config.yaml
n_layer: 8
n_head: 2
vocab_size: 7178
rope_base: 10000.0
rope_fraction: 0.25
attn_scale: 0.0884
bias: "all"
parallel_block: true
init_std_up: 0.0457
optimizer: "muon_variant"
lr_head: 0.00561
warmup_steps: 200
batch_tokens: 131072
train_tokens: 643600000
MLP neurons of a small language model. Each row is named by its layer, matrix (down: output weights) and neuron, and shows model dimensions 128-255. Each number is 500 + 40 x the weight over its row's rms, rounded and kept within 0 to 999. Numbers have three digits each.
A block is one neuron, or neurons of one layer that tend to fire together. Before each block is what it responds to, as a language model described it from the Wikipedia text at the highest values.

Responds to: Final digit of numbers
L5.down104:576511479417478526506528501552479463484529555481479516514423491526406545555519570492560512487500502543465493465567521537479508513477506521483484401488507583516516485498491470417445435472513518481486525522460485457473482503530529517517488505487494444495494511473472469417547426453562467480462518528613569421477521460442580493498480442503509417542529489513428560442458515476560471570494
L5.down108:552487503536445527431432444483508524484524445516447548487504446561592445542566503498506539496455494313533450539588513480516536597465532521545514493462494442505495532477509513490485400522480527482458576527447513530451503535539519425479479536493496467514520477523433461496463437519516492536516564489512479483442524429524538510496538526557496511475419493539497466506483468519437422501513
L5.down180:529488541514426475528444560511481439450491504503460551449491438501560432501548485468574474460548481468479519606504447447526550524497576478527501539412581522523500481534576507505428481505541490553575605486471431491502526456498511509493478504395427483472558495518516514498586521480485497494533497531443492562451511521508531472495474560477489494489527498544443397380511590454491493515514
L5.down263:480483495546459495490483529611520404474554425467474481474537464536509531471623531509536448512478495590557374521510490530447487575457501547515519525444557580503510539512514531461505613464552481488477473553490474513508521565506519474508472467438506509484503539478553530514504509515519532493580481435479566488462542492572498545475546528440585472498505427484488474474535519561474526541498
L5.down381:568473535507576496538460515515519521509507549503469509478484491472456517479462421544486541432507468530470495549521526523554498578484474506488545509498425499562541560561502570450444501499530511464472508472476562458430576505499559447522430534537488465533431495511514475511488505593502544490561511514494475458563448448572460495533510468453566591452454487483564443565466486428405477498473
L5.down530:589541467561508477526477601467534514576491510554508504506461452521508488571513543563478548522511517488452426511475494470569473543520433574515519515616528429473554519493488468529580507503465478483456481468478465536505516493481546538516471490427435504545462509512481493512548512537531526561493555501466473487439439415477514510524489551589442429503467413500474519478438443464475519519543
L5.down704:510536605525502468476538443536484473452459491499507495478477531503536468492441532456507507554553520514485446563510481544469499488420510502418481510521504531559482527484531527501490473518492482409470531492479535446480458527440522584517471515509519467478602508477550429547473488488537540384509494509555488489479547476477497509525512515490493501541531536480475473482523447449592500385508
L5.down781:484490447476576513504472546436507475515525586545549514524536486554442465517461465507508495493553546502575509451525562508458513514536459480485548511464479586481471481515463494428555491455530504518551481516523523528544439515504472513546484508522520478548452464554557507564484518435518491536553470469569462471526563555514493478483449596449485589504510411454416491523492508528441460549492

Responds to: Coordinating conjunction "and"
L4.down131:439514514484555484539485475515521507461491580505527548396488506558592475495521573508530517502546475465520503503561492453576477458514464495461520505468502537505505473486491522478469540489545447503502523470498440468452480495541556511503446556542463449495537467419547531520526514473484505502560427490438561471538499486485464509422526446465510450521594504579528457480544518471488426517477
L4.down254:484478546555480433471504468529457457533507428539491518476447463544531499518490519468587468464580479509542461530552482536506468535491544530527545440472598545524533540486414463488508517486507519509522544441501522501431523549526519509493445521411461552531500521505465457432513534483546621469522575463536456606406442494495528431481523600514468549470525558504525499539460511497543441498443
L4.down294:508450519528455520529457492483493519532496553470503555432525475556474482510594496545554497520530470460510518525477516503536539486548570482562483561515440464498537449478406479480525479562511483530540479541452564478487503468511482548541484490437532521426547430584447449475533509445494454433568503458481488467459494476483495533451425525415524506528501503442508434547498459507431524424505
L4.down901:472412475495489453505470504540471532515413540489480570482427489472514517496553442517533518578481446438396538514548476487446520545450511451496473462505492454456399528532462491496469511488511532495541502451498535423446537480470498524498444502483547476483485437624517456510496540511472493470522545427465483454494533441520506517492488622546505574474515479484490526468490507397433555459497

Responds to: Disjunctive "or" connectors
L2.down474:537517464511461480496509518491555439461472520507529422478521558504465468511521477524491465515493426434483423522408500559555434487451482478471419521496612519412517465488452504537525474408479544516578455489408472430451482453491506528468562518477497535484462513498469521497410485441513538447551489504512494534385499454512549421454537503513556527521539547461438405498561468491483575479624
L2.down833:458395503494483471588480461483560508488489496490518494489524487580512501478493482477563474499502484465498508458506498524470565532378474503458474466482519465406471511464556547524519468471503455464604560473443507527515470491436453491532576505467508498457451519541545508483482514434474504524559520491488514520507549453430453588528520509561486496483530550527460504516451577533492517458494

Responds to: Mid-word consonant fragments
L2.down41:581478526406527477573515498551529516492508505486518482442518565499485501438489476435538456490461515433544451523460501501454554514601506561558481476472537496459501481477501547405479511500543462534528471501451498449494475525445572582532472426575540543500498522511509526531479510553546480573428447518533491457510507538454487482507551590503519465481480509552622462486538518480509486502547
L2.down926:442487578516551575521482571440488535525507583503546480527575459412465507528531563518507439547452490559468497467582526453497496491519583575504464515516431449491387547454459471499467511481595482512483544485516464445561540518450510496501566536535557485529467471499537472501528484509534472479485519542512431512522526509489517488514584442560537485505514518458439477507514461491548550475474

Responds to: Hyphen joining compound words
L5.down61:519473482519556462475432459515469479570533567455525526517499506520488546447495579506545503524530460511468502509543438524514492578406511487421549515510509486461493510451560485543516529527499443496540492452597424429540479495517524528503480568542511380517503544466549457550485543534498488513530491523558593564498489445469501517449459474499535456539541544598556570516445508506473431511481
L5.down270:560520466574559458479550534518476519540549496462480494478484479485450460573439510523526503500501396444523568526468487508427475359500558500526538561543492522466524469396442488494510471485503547495487476499448402510536531523550519511495521483532517430501458475484486506517507438540496373571520507492409487500469459493466419476433542497468508447468482516492469519610550517435570497496509
L5.down285:491450573497523502527457524539508449543481551509495402560483540479419485499440555556479515462501503515565554401527521474528494515523483454453522439491517523586559521496494446524476557500457436458496610547544545503482479545475478540469559495552498493482503499498484496434460501504548465526547454499435508490458511487423470508510394539554526497502460468541506496491501475443462554499516
L5.down421:471515477454517442502512502448513450403485558519472471510511497560522536490540517488520595557464540508537478508528565485472584574601517482458544492476560466551552538455483460566560565525520450577475501502509550512543526458533488465453490519516514489472535466553480533489537476520469485512546494512568506590410482458521492527485461567505452484555540455568542505473526501444515507498494
L5.down652:561519528414506530478496556478447489532500496523469519526561541475517574479487485553528472527495456505498556514477486529521538550574531497531531456588517553590508505518395530504466468498446451513522497488488539445564541580509496541500513532446482593531450471517592517395489454581499523478538499523538548532521480473430457502504517563536517518525511510497609567604492484437527498476479
L5.down669:549501449471562502494552447457473525451473463495493451541502447527460466491500505492467589525446487489526507459538517564533549531520492492567429495433503488447487573505502475518465496465508560440485506490491523450532532443464433472517536434483557475483460498491523493477472524487570498557447465486464518556428506505449504441504511409515408501545560447509507509527564443562534478536459
L5.down851:509489525490510484481498500525473452506437422368524507521504484522480428510539432513424454517509487567498472556542520455460521543478477504470473535512537465507512453475599446498545517520462519527479478474446532476456509475469492485454411485581501489555547531524513583509454538498494553468569508516499486551445488507508488511483576458512475383468460505583581513535536448469436559463510
L5.down923:514603558501477513524444498434481481580497517402474487607437521453446535537502566437480627457461488447521467500526505512475499534505489506540593486464473514545482526466445493484431501489534448560538473489509493589421484486443464497452509520536481548500489521556536479531496496516538470491484516526523555534527454506441519520474537450558447478624551485442470505545541434434496466473534

Responds to: Score-dash and mid-word pieces
L2.down478:511481538433625516523468512560466509552507483543504525534534534465407502434499485531438573516451505529500425506570439449577510538486543531495545476438504478508520500566438456551533478517483467468495527469549523481509484584529484540517463480428500459512507441540493483539498534480521429490505494479544517513521612439568525467472543500557525502422543471518545518524545594482485507512499
L2.down763:531461583487569550458497461505507433458462479520445451537454558437515517524534483563435525479530479470457544476511492514468551489471513485487454378491510500512542400529493494430435524560474495487431504514472560527498507527546450470506550450531573522491505447527481484570477505522487455438409464499494517576439470515493601495455514530488475558487490518503462574425509466481427484502505

Responds to: Verb right after subject
L4.down679:479471456460460494498529481587503453456518470492527455525483521473462563429474521519497471559440491506437479429491518559478517490509438442461535536466457477520542527521461468563539440506469505514482501473469551514473492490551488489447498497504478488439514510614498461562442532555470541550446449512410465503521516509512436547496471510509430481529563562478430474531483496425488399498492
L4.down823:534580566475461537440467605477447506567519441528456509542483535551556584454467474458504513472522483464493538471432498544561510480542464516511430505546499473465569598436529535451468465501521426451459452507490488478557466521434476505523435491492481558450486474388470525455424483458531520529537444506485488491490488404519421561531493439477496541542581556478524520535528472460482496523394
L4.down908:538362603514504558491488507490492451458526492509588544520453474483427520490451429560496486522497479463458463517513465508455545494491458488551504495448534591564489663483476491450483511527548503479508499508471482428528577499536524557490507557523457490537474494518475469404476576539552508520509414488470416504574454410492547545498563483551529479545534528444472497497489498488462474484496
L4.down918:542458540507518495537504515484458463580498389503500499540462465501570450483497545539400486514509576532524466464500524450510460359567555478498500467520527471422427446391491521443535529540438480540473484499487448495501484531470531466469516458561544556502538586381501534531505477498507454525468529526517464478516520519504471515493552498475477518493420489483485526500456517543458503554437

Responds to: Passive participles, hyphens, table headers
L4.down410:522460563530550512508523569444460514511499499442508524493560537492507508492471609535496440555438433500451522561499405559567470520449457455560507555489570539485535535502502519533541491461513541479491529462454493523532483434467485554461472547503489548513426540471513563461571434526463473453488555508516435543560490466521545531488547525496479559494448541475516477521488524491461551490567
L4.down775:551522381496523486538404554498498469536552497475508511547517591472548454534534522516446489432520509521466461549532488501475444478507469572505538518502446521483451512415477567587507454516528425478445516472413475485550494486510509503601451485574512558491452521392484499517467506462420504501495526518501503436469546482481460541617415489448453514461486500546485507469491494481493503454483
L4.down812:515563482492514535448548554461498487524518578540466451537473454456539408429475488441557572539520484499478492465534428464456520516513460532422452483506483527498476513497505487398555508513412464470462462511496476503442547546537489501587563508523516520454507516518547492519465501484494505476557546536508458594530552492502517494545542508471560543519511503443567550531579460499432447461537
L4.down827:511532498484466476506506488503533513457538453536491483387405501517489536509518480456554528474499487414513488499619485499491548522516488488477563457482476488485550470485489500505496539535482540518490590542485534512488522479552501418491483508534457451508476501540598474538462572424518500477548518510610548556475480496417508489465548472466483524456581518428512424502546497473485530457432

Responds to: Thousands-separator commas
L4.down121:481498497512464480543531453554508512514474545466510530521471550455572501464470488524471527470431479499503536525511533416519432478487435517495428526415579481491537468423562475495566437465502453450536485442499462503538512556522602512502502558442521543546527444513559490515523504491525471539556525477472485577446530456480460492414513511517445581481482536532529557500517469565507464567423
L4.down550:451510521498527499513548526476465415507542513485468482526475483445464514447521548473527494451531482471500500553460497505403496553521515457495479477485468465505499518540448561513532481533471451526530510475410504533443563535579511485423521441468443455452516490525534487423455482458512580483561505471519565428499370501529474499502525560405446458494528556499496500473520460557524534447499
L4.down629:487504445525496514506501499506504495487507482430413508515477403480513468515491560486542514501511522469492515489455478485587534481505491487532533455496443434596497497518493473545558439462505535466423462551464515475439511541460486539494411553406500455555546538520466452507479428511531543559495453446520539540461460533533564491462460445506491546486418545484524528475516460402544475564486
L4.down710:582547522459410519485507487440484507492459451481478555535561456533453480513485493528514507441489536522529494538530422478601534538496461508466512526456473514504504464519481488548430583459410482458480517580543601504523573481477521515504487466472546524549467567534482524479476483522490547483458532499446420550450545502442499438422486494555457425468465442536617549498499492497472525466448

Responds to: Decimal digits in tables
L2.down73:535467558532502513502450485468472431551522529436493446554455499499574558539585518460557544518498487514522523472467509458449494622575512515526463479495467426464459518482423514443591514500529547479486508509495571457439450485474461459443526425425480478464430441513557448470432502462536514506551489470469501484576525510487526518537515447488475445505466544427470472544492489488457471554489
L2.down367:467510522557432486449525452407464461483545504580527430477466477500495475484443515481515570510525455497443536501501506521508497485478566471556437556425488478529489510438469518478508408536494516512542419531477437502571535515579490472477458450531507463487485526452476495492515476549505516477441501631498542437503537552513421475456577509493495488514510476482517572503559519540531538486540

Responds to: Name-joining "and"
L5.down52:524480606486528497476524580476485526451463456518517529519587468456508452493471536524495490486508517472577519504492433498518541472489517511516508503422494474448547572531503471484449486525499506481510502481513522500478494493487511472561504619554467498508469525452519513570459484459512517508500466508502546562493515525504434501465412465506538571467592462469462447490482513508513502557521
L5.down176:538503509499493533515572561505474478553509444550568481484479506420523480485496552488493551504470393556538476536480553495529465519446465513460500506502477495457526493532434470472514524473529490514525492547468521429507502488486592475537575471517453515449534597536474511520561487516456534517474414464479424551488496535523559475500506501496466552515591494516485506576520425505565446525427
L5.down241:502448511532520492521445535534516464445512462501559505532511505486499472459531438470507465468542472516541517519566519479447569572467482532487531450488549464491524538605462587478455438444490513577534571449463480501512486453525498479534414537548516489442518501569509507427544460484498452527471426551467517477536547539447534516544548466467514532500563534518475479473499497520532539517511
L5.down283:473456522467487502487460440500464489463416542554552515461505478535470462465466446554490534489464482559500510465515504497521551523480453536440491476441489531509568484562489476397507540487515538462487474561481500527538543439446584503435512466462484481497544511519503463474430547486503475538546527461542505471498488537474467510510479518485568415412587523441532473502467431523463619495436
L5.down415:437517498480551486451506503567515428482547502512488495518480465505559455524500487482494406510507597450506491615449490498424475510546558519492410499416526493543583476441484460522477415526453489531520568476523515505495414520505508522447441516495504449499501495503556542524492505517530457430506470427451431534504452535455431460484541538490488496553515479508429460499489511515461507505495
L5.down416:511522495527444484510442535534498510543478434499550438459518494507459468441452480501542494540511476470509537540458407450469529519534524482546513481464515447456430499534448454473502560507435488535545542512490425486525446464500503522516527497424544539517501501521488489472466444467543537499449469438494508515513456547380503532442490522460570569448505497480442422472471546517494522553469
L5.down702:501497462459456462445551538566488541510539468465446442532531533540544483468461539549510541584461451577441507528477478497452572499487489517546560526505534584510587569472527484460457454514467550517487518540465451464475463556541511526540460421428481551471460490523538417491512450511513454473473489572470607570502523453472515434505488481475400466505526515541488512502496511494498454500477
L5.down942:478545485538507437583517486477519505507579492472536502484449514503482519546548451520402512415496499478465515520578437466479532489418507467513503482523514478472505525520479511520537549495461518532487539548443464551512472415531494479401461514511509520506536412649498511455536527453451532515509465471513546460454474525418509556474528511531533533502527509447485512472490441474471500495509

Responds to: Mid-word name fragments
L4.down420:526526495513484512479490444589519544467524572507504456477449516557539542494471569496543512532506524495504534434533520508577506588493460536453420477520458480477507472488440596459481514501554498504483567521482510507514493531478522544510539513546466539524499503482540541489478498465532471517510545560457522489597465557524449477497458516484476514572466562509498516530544553467572517462558
L4.down449:613478514477529480549507467463563435532523519509461524468564485514504569502522529465524541480476565499473535517510482518519482522470440514485480518535499500401484526538528493468498436473479529512483491484493542552445597476529459497501473509502461605509520490455510507607454506503460467496513469552536506502366464386493451506496507521549496551422573486517469455499500534513496515485554
L4.down531:462508475477439547445534557466541479542482448519474554473514543531481517493471440526483596538502534459495524480527469564488445525505548471515547462513515507452543554450479520475479498483482492529581478508536506532489501617453550490495478530432547485501487458525539465462493440406469518555469513528451504533476545529450456417550508534459542506464507567472522522554487464513490446459463
L4.down630:484485530526510486560509564471455566513507438556446529535545481487472508488499513485500513502556537537517500500537579494560511459441487484505437559421473501474564461511560417453518458561482540530515448544503498485523564575507548440540438460502469560482544488432498477443528399453467444515539431498520435577542479470417497577501486528492586555517518506490500488482564466407539438545618

Responds to: Final digits of numbers
L4.down248:545447518550491459498527544473457484425560538520498534529545492515475503486484500487501542466476502502463558506536551477531451487522562480556482554539477600537471534441487471530500480461496405467470504482498537437428489481450509554488494459539446512488499502552430487454534428455494562510592445512474548564522532459459537506470479580454523531534464464435501527538424486482469547503541
L4.down511:493453458419483502574487490458550445533517507503487467542462471522532465504463436406523513503443504512547476473461492446497551529453451532533412532522508582505504538511502439470533437509468508494497507410533553465440549478511566449553498516462456529543527549454511493496434491473591481504536526532504528477534450520517473471505491500446463488459538511466511520462540515447447500544542
L4.down556:459528448522535478533548488474529540489456477472510462536457483442454495539565491446455539486498499495490474456507481527520504586528482568500454500552560519486513500519479444522501532549450520491493517434497436524488435523447490487535474472493461465487481455440463470495456404501560448451558455466515492473461492471534536403460549599516471516576520458478552436456431482534519500482508
L4.down940:448468509531500527444469497548544572514427515548408524544526515500509523523557535486469479458463496535498511519495483442515492504502541488531467519513534607493510496479560524484551496556445406514515506506509493451510394575500493444480541508439468517504522411556518541491421597511541513457535506480546485514480505434589465498489535474498501489534517425408472528461497433607503516515563

Responds to: Acronym non-initial capitals
L2.down538:407514469512502511533508487547482473535511495530512487519478413484482497585500522514466488488505562541499504484527519468549505539492546460547567557578466510504476562510419498547479542488518520445452484536541494471493460511436474430506504490544478581461529490511495479459517531508549508523475558456517499471463549521560489491498481491472454491542446512442570501513483492482502530499518
L2.down822:425524491515527535457550507566529499499524493490523488459531517476520508555482519484455600511496450484578513529531509462523457436546502411509515510502432481561480479564479513499492535473508429491559528462548543499456438507481475483563491569487473487455472537462486432527456505538556566415411455414466437490544463562520441533534449477474490551556478510531534509493466391504447580466427

Responds to: Mid-word fragment tokens
L2.down390:510445574526518494539556440561510476475506455494466513517558509485502510492493555487452508473483480443515527461449528449485556478462533508534486496564557561512522482539505454537496504482612538469523441537423476484443475451599584456523468515488448459517486437504547556552477504508492529454527547474540460512523524465585482536590493492527479448440503512497593490477541526487541495537527
L2.down419:522512586565485502526543467471523515498566588466467552492517527523459460461517503541445544480477465556482455434462469520449471470486471530515473521543501452473533431530553531573512543418477465498541454500517514522441464467534500494476502486522512514498453508549501596513454532474443504485422540472530501466517488484499566474523523524439503456519556561454541496546482568545537524484491

Responds to: Forms of "be" after subjects
L5.down2:494465452540492560523515513448452483589522493497483462482463481499494456499464439492487506489505532500437409482545442374465484477530479528444541541495540519491442484477465465491387486515538551538432504513485506456488445476468541538497517492432430458408474447500509505498480512482609527494581520488474434515494469454546482494502499446559536483415484559500444434460442472480548505521554
L5.down105:518542480478511583498491461478402508447461587523517528530501477534417514485508491489471487417567414550404501480491508512468550462507552591529473463462464477475478478486432525492527546510484515527540481461429581515509453487529518527548461482532533564483458531479474523533477523544550486494526480505481581505522549413498437452514469556473546478540505462434537522473433436494493429520477
L5.down106:451519441511516572433581498486487521495511609452493484548503508537523476513531426569521517509452487468489497483507473473478570534439459569477517468536535449527612480443509499476408495543526467562493439543497502472505528518500504507455512530454522498475523470436471445462433543479456542480455502448478500480473446486550486541468502505462444459440489423472532541474406538477467492506444
L5.down261:576500483497455516517542542519529459534557419497491487476454459498458455538407469449474459471526559459447566506462481473481503499471459498482519468511449430479533527568484537532519502521439492561599568452380488582452517511463549507522458473564453485509561471499479528505499528495480589466509542510471436499463518493549494499560435442452498453465488544429495495565491526501478520469563
L5.down301:474516497457390472528529503496495522511473594531503526455477481494420517509496510469486422528526515542528509428522514550445556522464527507460516500546507501507543433492586473504478506536515525481410447497494518521535502489461519440467522493468508559533529436477508508547594449450510549487527570491559432505383550490531546540532497462495500389502499478535500520522447510558429519444519
L5.down553:457555503520506533568510518543518513471535429584460503494420500533530480568529530527481459526560536474535565530513506496504513500496480471418480461457542521519521461498481450531558514455494451483503493454446527521523518498531548533473504475506470591538538497559493509551382512503454542454437504490494469482453426520517493519472511542499495478368628609464486509504488530462441516553526
L5.down666:432504486531528444532490449458500504470460537510515539484450528515523546493542452486457523482454532550466470527541502458489550526510503473477483489488388460611489382546461472507543500414426508474562500499579493492475496412475475531487561509505564466484519473483435543503517499459506518541611409478503478499561436569514498481522480499493508484500457479497518450481557529509496539445421
L5.down725:507574508495495471446454489495516544553509526482470440456486410531520509456554495520547508518544567454475472445493556540597499495522492536514516515442538555517552522477522453562502508503532507462515471517510525490513469590476509475514506521524484432390526491502562479514574471503503505469542494492505475415492530495509433476491532522499463419402506496468548540384510436463474453509514

Responds to: Score dash and word-fragments
L5.down63:558506466519561621496524438427549565544498514554471470449502437453509468504488462519508427575506434490581481428544525549494477411524489499498526490544476442508515529580461511455469538508516510490496518455488475438456550527530477488499494501535538547515460465488456524475522485499494569487448500427494533491504449434526525535450569553608509508502481466510476409526476513567471484513440
L5.down250:499529531519443476501515530502517455491467510562506501518540492534500513419508537483487475495524534467522431458542535565528514502481565501535526475485475508431492472448532491403539506459452418480464465540440544500450515506609507503492508530531425496491522487494539485527453510538565455521468568530475505608410594488506483460496489518527453486470536469579469505620513459504475519566481
L5.down254:428564559489542422436462468482494486505517443467494484541414515545494434442486471461472542439537501560413479505513489518472586512427495496540513491528508474557478556517507501515490410489546482472511467515479581584456490450433496452549461488470490569457467474493501527444517431547489513484398468565479470511479470474478449469454501525501534455441514489474523499451571477528517513486521
L5.down431:523535455441524516506469558468553484510530505564464441462543416526515528520527404424580451494579509493546498498462432553542452544483477553527446539502499531523459531484543519469533435452465554480554542528466486499553505503603473512482535531526573478533485515487513498501468428443514618484447478527472466515489430497471541512474528515557585520487480498479460499505419542487532495492468
L5.down484:566573499513480397577501483510541504522467467509461544537535458519456448429460543425474481509539539482446520486453463488433500543461471544570496541523497561487513596456488483536450533429511510499471459468527422493532467514505486430560482444520469475491450500508488468483501439565506549491510532504484589383517445525476444477490500483559528475469514539484491588509514474497521425527504
L5.down574:522466511551510471480539593540472470471456477546512475554475486590502464476579405477455523493448469436507512530502527520509482522493523527523499511474512486522462550567412552495510568521459465556477463613528540476493479423545447475438490471467492474505434484441518518479532407506551477436482476544483465573548473484528566514480473494582531529535474517518554456550499467487493442577525
L5.down602:498451438517521504538552541497544552529569536465568494462490530458490459553526483496457529489483544523525520477564574564477452561462468520544503536438504523482489488438450499574489496538555559534568471533562543515497493485521555458498515571609497552507477434482538585558473537488496494499532570513544505446522529498527572515426459520478518521528565547477458487501471498485517502501443
L5.down980:453493461485454543499503445553486477538504531540497434478524495476517514556501493489498539542428483546448468546428496474519552442507510445451505480560517504482482522425517471483547492510486437510550512527447535540475463484438490516483512527479470468507471493562423515494541528428474463487553493444596467478494532548481490522495562544563444549506527427502427511415444487474493413511505

Responds to: Introductory-phrase closing comma
L2.down57:467492498474528457525645455480548491478501527487481462532440491497495494472503451543561505480469492514483518553495480559501481576528423490472517477416586504458522467593499488503457551519491544543535586494511510528486500548589516448408526479459514389544466509472551450498553496514506512472508450501456509493453428442511540498501546475430537482455522559518551439462405515504460530552476
L2.down654:504476518494547541482487463463485490458463419549511490506518497523507471493508488494481478491409527560472505498514511460529488576482506482485469498498474484556473533436395443466496454528463441560483551506523539555485483415556444491458551502493507522447433488515449533420527471470515491496574412561453493571461485485514435506584543475440431486623538528508537598495542489500462543531537

Responds to: Mid-acronym letters
L5.down74:515496543458470449538458468452463460509447456462514485527526513537462541532451622510454428511420480483529457500485506497422421500466483515422532477473530478502506480522526460482518530474559551546566488501482466527526530548531563482484525473550435505557488445454507428469503486435419588411538604467485448536547498498483487526516504489496551540534509582580432467516515494472543491497466
L5.down135:409482534554485472404553470471520457493455531487517495434532530532492564506526580448517492478481497529476497516579429523535486483481518477559473411498486496479557481530545473510516542496562459430461512566500528559533456599510472532517447563493466480517455474479535464492567498543473550486545476492510478438476499448550507528414545502516518491463502534451469470503489444491526481498544
L5.down396:448474503490524445506433520536527529512531461501557533531493569453453475542549509547471509471418534512514473524517529523461473473479459552422456429410521442519588473530431480526522467503542530610477504512409540504498500446464473514508486483510502491556408500552513505557561579459549480457559499483523544495476524482483452510502512538499520421515452509516516587442552502549475483448365
L5.down413:464501513536549559505486534529487471513468541500567544513538494482457452522510481500527512468492522447533471507504479446525415496518548507470464475497521507523553549443506496527467485480467510494398536486444523504522456487522520514436554575386447509497442461460483506404449538563560476403548568424445448520470517505558503506498459478473446491506441514491476466489516404493465528474415
L5.down464:392488516532468514441468563481520512514484487459492479501484591487497528503537532505532430439464520505524508484548490515448488529472442438542489588501531467486506513440481487541524502478470502522406446518504462531467525583539521471459492511562485471559490500442501480493444551415457506512496406484497506539549496517453551490548478512465516547445521575511557556496500504508481541489492
L5.down538:554413501502497523513447562530539562566479489465534488521488482520533459549538474553493481521479467482514492529491519515517436437454495513583455455520555428502513524409560460564475535487492508488401563452506467461491534538482469547536522528528509481464523495476498586530506520492511501591573519459459475539466477524519560488493483475484468518476436571475471502488517567531560468496534
L5.down718:457545527446520488420424486464490507517463434550459505488568518467504501533512477470524493473491538471542595554533437486526446502465503546511565477499520510502600515502474475512512392546514487541457509491507510472509517458570495463496551431467439475453532506431532413541511498453473461481504543476552484445545549488536519504579456466538466478514578491521553519531549521581514582424532
L5.down811:485471578486561472435519480531481416458481485445493510565575455509500468563535535506472511447582545504542496563502492430517463496544552439507533538479469495604484504421510534472424546523473487479383488536443531518530458593496526461503511481414454489510467484521527445473513478526456494462548485469464465457493458526507432520534489550485475462497502520479520517491444461447461489520437

Responds to: Comma after numbers
L5.down59:462484509569550579436459537579517475499458507388557554562479523448507497493524546560476535414428463520512487508403526545556545403498508525466509453484497508497477462524439470554559507530496505490470528545482467492594532512534422529498497484601451519537443532496451545494519508479545498497497547555490513512522515518545452559523496480458492485473460571518510514534559491489518528505500
L5.down208:426538522505545502478491511497443544563452472506468503461468368481485596529490531507533517544590457503565472432536464483500485480527501583465478542470571501502528476569513509513542494577499496422505541464563573512526565494455493506518531481535476538497395468481474497535435549511514503552509548501516479493494465492510519521504533508520542536509579467530575460463505508457485455528541
L5.down313:430489579516546533509492567417514538493443502543519508518409486493409469558448544517485527468507505414472499491502522507478459480532470525530495510421495513524548597471521483574594564527533469526495479490491527464534499551483528546557551492557478487564598514492447496514468517500509480496457592509483432535554523506547521505546454468540518573510531482547491511449535558555562548518540
L5.down714:526513469485545498574492532477529527463498459478477468472495559546489541496510464488513523507481586534504524535581439479474534472508555546523517490464524529451478471491483571470514478509512417468557521426505566561469488566508493432531521607493469575463565543559524502576463488406511491490481487466459493602516462510495497441546465446462479520503534487468518457546598508506492483527538
L5.down808:468538517465474459572457546440510436510538509454539468492549445417504548417513493497521537491550454508551483500536464554542545440555551501483472519476528468543505548540444479491507496512459593482477515547522538460452542512533495534582504521483496574470484491531512459479527464483475530489524529518527487521596404505499430542504496505530547503598540441528496523552446495579427493488544
L5.down817:467471507524522494518518509479506494457495544518520567466567506479573491506507515518511478486544458508481518608517544544526560454437489446517510562524466497494532480486476479443507462452487385487481485502450444463535501500555474534494511439481445453490466479482473548447501465511405507499505533496489454483416490545473516503483541536494491482546472487508482377525485455469497450599476
L5.down827:534490520506546512499477539507612492490435493537464540507448524494487528510527573471508521558523464460436436405533594541501448472497467503532531563503498451530490518513501452506442444493520425527517504475584489488528467506529548519517522486528459474530533534471507491515460462553534442491511475522521553520524527448562498559449460522476458490569540519558504512491500574458481450510482
L5.down964:537469463459578488470493521519499468504488484482433519479545571564535558554474499475473538462432475525436546481443448533504516539531539514482518542469477541468499503555473531461503540531481463436495445445549495408470518509435453467457499575529471504527429523509534522593485510541524542533528579447420526462550539472531518523496516558531427484444586546520500475555448507560486496578496